config.yaml
activation: "tanh_gelu"
positions: "learned"
qk_norm: false
attn_scale: 0.125
init: "normal"
init_std_up: 0.0395
MLP neurons of a small language model. Each row is named by its layer, matrix (up: input weights; down: output weights) and neuron, and shows model dimensions 0-159. Each number is 128 + 32 x the weight over its row's rms, rounded and kept within 0 to 255. Numbers have three digits each.
After each neuron's rows is what it responds to, as a language model described it from the Wikipedia text at the highest values.

L3.up375:102119138136074103040126174153107182189119127154117148131143084137146125135216166078128118145105122117097201136169130099112146142113107148138104117160155176138148135058170051136118103122143100063141155172111091136142124096120096131153167129120118101121119124119137129150187147122084114113109173148123183114152108111090098166178148143168082091085117145160108121122170080118175130132057148072106108180145096176181069144124087123132118183088098096158120145125094123083161181157179162
L3.down375:116120104107099091105124132096100057134097122074162093149086176121105120121116118246107169133182114081085135161178147138117058187190143134139168138169115165119118167121149081101098143068205071142091141106146122143090177114077103112124184105114126142115106138155127114111195102160114084135133100152101106130097136093154106107150130131094130083064100172176184148151075105136145094172110150153137110159131151133142126120127163102207149104116142139070123135107161159157095128148153121
Responds to: Mid-token continuations in lists. Periods after short abbreviations or prefixes in infoboxes, tables and lists (www., Dr., No., R. carpenteri, 1.83), plus mid-word pieces like r-ound, Mex-ic-an and occasional " and".

L6.up520:128135130034165143148199162112119055130150161101156173128093080150142143134124146145103152174097119142107114183122079115059136167141121170089111147157081092058132159084156159114133125159083090149099153096098154164188164175166101142120048114112076097142125090087117124132124124143117145132171129128175106093102148139073103167126134067128103179079135145099125162140182150101143176157159122095133163130126098191176161110094143109148162123113182098154082138077120144124150117121085087
L6.down520:166091158163151143115166146180139134122147076125155080113124162060092145146196115109102165118078157138131132164050124126121130129171130085133134156107156122137103141068106131105154133102149153133143071147193100109073145120141154077125135185125173121118085162136143102106128056118127063176114118157148184091124210121159141122119117179148158069077160123126115111102212117118111120163156050125171116143126166125127160073118137177078161127093072110075126137076126115141139166118140159
Responds to: Main verb after subject. The first token of the main verb right after a sentence subject, often a pronoun, such as was, is, or became/remained word-starts (b-ec-ame, rem-ain-ed).

L3.up629:136170160093091138139133165099089170172182159149092112103132126120116068142141110095096082155128109147183153147144162142158120107149118120148069143170116174096112117059166126130074197136179067143153183149160099157175113135132128136083112067169149116145089116122115119142152142115139147154081085084118163166151088134108105156122144189153119170124131103101039132154066140102158094133129143087192121136180087125124094149098133103145140130037163130115078123127115076157181130075176122
L3.down629:124101119082080160128148175145157132126110095145132130142095135098099166115126164113113114135127172137122123133091112172083158142076092205145179149140122084213176066136116080147040191156174143130120138149142100160147110087124171101099097149144102146118108114158148076174116161134142093172135118145138111129088074062079157065157131126101161145159141148082178148130124097069163090141075110181117150111113136177122102169140109174126152165130131130142115125130124079215088084090131174
Responds to: "iv" word-piece fragment. Mostly the mid-word fragment iv in split words like civil, lived, affirmatively, driver, delivered, also igh in light or slightly; weaker on commas, colons and table separators.

L6.up616:091068120118170132102144139192066127163177079187173103178154140183131179108139152181100101115149143130139148126101101079155087061089162143140118196071124173116127116131108076106144156171105132157141158082090116143149123129101070148074162133110122113178066116120166111099145130121142164102137165046095152170133152137157133147139108098154115101114122121133049156138201099168129146129136140127077142159121101156122118045165146101120116112093090158113161153115110172132121141158146059
L6.down616:160091125129114089175135057083093101167188146107108134117143152092182098201059126119154154141113105164128104181128137121131100102208151136164105166137141146112100138119163203135105209138088141104112081114157139129087123162121113147120109108100171086145127091152088103136127108062095136116085176154149163141076104075226128180155065089104100134161149121154113081138134072140101157103122143161126133175117092148160144133135128122115151161118137138145169112163102145076114071082093125
Responds to: Early word-piece continuations. Second or third fragment of a word or number just begun, often in tables and infoboxes: R-un-s, Run-n-er, un-l-ikely, 3-6-4, initial-period "P.".

L5.up335:185133093171131137095136080154169147149104134147103146100138061138111131165097131083151119117044110141122147150124051135153112096081119155147116103150112050100149142147149091141122073152133094136108201143174071137118076182051080107101172128134120156157117164159119109112156184142128100156145108098148121087210144149149124076170133156140101196137136165119113111075087201106112126083137131141116164137145100127141149120076111146084147164188133119115133130183112119171139085110159184
L5.down335:092110188107146138082142111122163142100117121151168108128077102124156197110124149081139082097177120146093137123187174142142103094134090123138087160084123153173097135098144161133106139090177084118118143060081105134117156124078121197133133125093137109165155156144193099114075096145164098086120142127118142129129099137099130106117178084158159128040167208136198103129100097161155081124065117074149093136141147119112208130179118116193163114137131179144139101139114103104088159098150151
Responds to: Early word-piece continuation. Second word piece right after a capital or single-letter start, e.g. D-iv-ision, L-iv-erpool, H-ow-ever, often in tables or after headings.

L5.up101:123155036143164063178153094125114107110159161146115081150129120168126134147165141119157136128156085123125080159102084122116141084161116165104148102134146170131109110124158127144121042141116093125185102146113109134206091069130130063149126132129197137109154085203130169151105167127126133107059100164137132109060107131105113181151075127112073104117106118192100106186164097103163126206171175136113081060112126118150146093151134149106151154160156134114149182111140152107140098119120147
L5.down101:138112125090145083119158126138163073184154166165145108181141147143113162149110052115156122158096108178117073143114163134169154096086129116132073096084124105175141107141163136112159103075126180165159150065132156125109146190120097101131162107113154137083184118154125134105142097114145136129136122101095154203104138116101143131092122172132157136119043194205089096167151093094110140105144110133108127161050137183104156154101134101096116087161144111133104099191046117110122102137130193
Responds to: Mid-word split fragments. Middle pieces of ordinary words broken into odd sub-tokens after a short first piece, as in b|ot|h, b|ot|tom, b|ad, an|ot|her, A|nd|rew.

L3.up75:122101129057187180106108150133118108119112088119114126085159105133143167105114146104177139152106140173093111126109156108091183146124117150103106139191117119160118126076170155119161090189139147125108177147112100162163154132163074134104099130168104178097212110122108136119146138165184145075083096178166146074130109136113138177145113073130162160098127087132108188083174132059161145181118093132061097085064104142116191104142125065122162125159133126088127168131085111116116124184092113
L3.down75:056058134124125158096138140142167156092141103132120086141166138038096132131151151059110162103179056119114142202087137131142121100137131115134064143143184099120155085127135067128163133125126140154133168106155082119132138118149112128200058101133167184156163133161145149122111131099132149061123109085154135132146145137105124128112111125093087052130146132157126083081126136143120202074165092158126116155090211206116116136148156140110156112113117131125119154179096099120129151146168187
Responds to: Forms of "to be". Forms of the verb be (was, is, were, be) right after a subject, e.g. "he was selected", "(1910–1969) was a"; also stray "=" and "so".

L6.up317:073185126120099130099148171141069126147115184086151147127113154122115167091133084112051116121156174162153150158101100140154159198136128129092140183122159098156138155120173127117162207160154065110160142015165124078151093109167126151164141085140091101141145111125128102080121119110171143137141089137121040157134137083128128112142148154105115121098141055153179135172152093118069111141143133118153076094150094090132131076166131088150186106150153116094128147131188148123118093112148141
L6.down317:050159116070107190089140095181158127096177141148158155132156133146114161130220177134124123188149130153094157161107153110143108066165130103115096132055128115115156174171183086149159138187147126161086111101150137098171156107094135078151140107108155155091081126116159077136113149152093123184143132123086117072138097167178117127122138216150120085085095112105144109092136107110121084135053118106150124115147106149162187137093141123100155085106093135164072096109130108092142141138141160
Responds to: Clause-boundary at/in, t-starts. Mainly at or in right after a noun phrase (held at, guard at, Act in); also split-off word-initial T/t pieces (Trolls, territory, teach), "et" pieces and clause-ending commas.

L3.up397:178119089102112104139113113150136101081125148186104088094116121100114127074151065107067130128044156092128107103129156081135137131156117134114159124124132131161138166096102112091138188078144098145124117161042135111136049135130105133116124149179159128080117098181121148089088176075056071123167128186147078166138139123159104179149117110176104117159129148171160147173120132190102134189124089139129137110162125096088120131148148177151150145097111142131108116136178188190163174174155103
L3.down397:112114162171129133145128141131144164167092103126156130132093065131174119103107080130122135093180115150143114184112105082122083147128141159048066139135138128157111180169151145094198148054155117133090145123123096130144197134128102103147060100132176078092048131120100127168128173098048141115128116111118107116160165156148139095168167086168079171127142097173152128168159193083147151160137130188133074154135094133166095088131096131174135152083075113141160147108108142131094171151113140
Responds to: Word-piece "ot" and "at". Fires on the fragment "ot" inside words (both, not, total, footballer, voted), on the word "at", and on the first token after an opening parenthesis (age, °F, c., CEST).

L6.up302:162210142040166200145118108148181130089104156139167067123145126128072084171125196188151191155178088147082111155077119117062115111115098102130114097146137123134099217108128154124114082114182136143116136120063138095163107117140155115151109156132152131109134143084145087131072106160112153144142149101116135141133122112077111103138150122102181106116091117196108101156176064115163135145118109116137149124148129072117191134129145132097175172113093146132167153163125117053134137098157125
L6.down302:142097190155187158138099061172201109171127107082096169100143137145116132149132166086089057082103071128113195159141131148112126087088106126123162118119148120150070166138122157113106148137086170176121101112209152108153090150145106130110077160153105106092117181144143098119141086193147099145162098151116118145206136088156118072146159147085109147191107139123115090111170169148103099093074107150166109142141126141140149112139159102154140144095117097070083153106105106118176066161123153
Responds to: Wiki markup line starters. Structural markup symbols that open a line or close a title: table-row pipes (| Michigan St), list dashes (- 2024:), and a heading's closing = sign.

L5.up148:173141067138181132080138152126161124225122146127115109179099146060066115121129138136079112127076148103128168136160138092088138093155135162160091152133171171178128063111087122048153132156163124114109146119051063107112112188097100144096118148112158129092110135164149098090144132084093112105161107079130135089136086140173149169072167096119129140167125143162102156132146094098174211145163098146111127170172163146137158173090111152141124156080160149156101132109098112095113113158158118
L5.down148:110102125127186205129116127188063088169139124118169162126160111153128153132126200082065063110101084077135148085129074152147128058103113198126143120116139146158118165140132117109143144144139144096143141101161108133157068140155061095158090149160103066125063107152139131177123130086178164164136171111106155112102138161166169104112136112091124146140070162146108133054090179130180112174120091126139085094115147131134162155118122118146187105074132158144127141095124063166102152101118148
Responds to: Mid-word completion pieces. Non-initial subword pieces that complete a common word split awkwardly, mostly month names in dates and tables (Nov-ember, Aug-ust), also Univ-ers-ity, receiv-ed, H-igh.

L5.up133:153077105076197084122125138104149110153104126132125118147175114109121106116092107136164159154114090041104087148082122117107113118129155132139111111149195044153181170121147142116207147120115112118080220110147066104158171169156069194157133151155132166147154127116091086141096085131140123134166101083177101098128109155189165156111124102147131156186159102149141140159106140099118150188158100159126157071087103133156147093125108135096131103154119112096110055114104183161094125132155143
L5.down133:134115125128169090069124110154166152131069130096125133152127144096102100147097109086178165171141066104136135128105109177112121180154148102099095098083123129115164105103165101127175193130132124155124156130143033127126163183138103156201162161136145128125093166145101145093063058174158135122123134068156165180111101127145136139198172175103100116136133139139141105155069202165131138149115078107079166107085123139122083117179084120122140129153110159083104089152063142151105164087151158
Responds to: Predicate-opening auxiliary words. Opens a clause's predicate right after its subject, "which" or "and": mostly was or were, also a, he, and had/began/would pieces.

L6.up102:072160111109122048146110086090157180149063153123153109116159132092132099167089136139074122070147104126181189147140151101149131137177128130144145107094177141163124158089100106121132153139107184140138048150076157139098135124067091189092158074136056128178127109132090130112145139128140112162143164112117200141112135108091114084115117156168157067142156088112120160118121154145190107160111081124076184077182200116138114112111124091183146155100152120144135128112103132146152085144175133
L6.down102:125084127137139091139178153114195221161156181113123110134126107120158139177188094123074162162142155143105050149140155071084129101190094118135134202137096150087132106143119141149163133075107105066124197135102101157112095115130103141125140135078171130094074097126163069119127103085133112092132130076071174152151119116138192152155086117136139153158100149134119109156090153079148090110141132123112148121091123117155090101149173107103131145078172120072165102166148161141082189102131166
Responds to: Mid-word fragments of split words. Short inner word pieces like im, iv, n, an inside common words broken oddly by the tokenizer, as in somet-im-es, relat-iv-e, norther-n.

L3.up345:157124150089139153169147123149154127122158096073127110117073145127131117119165132070119120062155078125130130136116087157095137139130117159122091204111167180166090127113134161164177134173158192150149088138085206104094084098113132124129099162121111122080147143140151099140120136115081195076111136143138153116162150134130153122087142123109161222081144118131116077077162053071105164170171158087146137125122073172164108117156126076141104212104166104152149116113166072117127102112097099
L3.down345:144193124144192178135164124129133069169151095127160117110058113158147139138124121101133134071160108126130122153100133111067155140072157111065124185119142083184087105168099174132204110166111112182100112112068097169111078081135151133132050140165123095120111156151166151131144087089121200108116107094122112123130129123211122138081120160136076148085133135109122112130152135149151191174128142117162138149116167108117124095156161122150134208103139080092098138185132057145114099126127111
Responds to: Article-title equals signs. The "=" marking a new Wikipedia article title, like "= Authon" or "= Found (song) =", plus weaker hits on word pieces inside table rows and lists, like "F'C'", "Ch".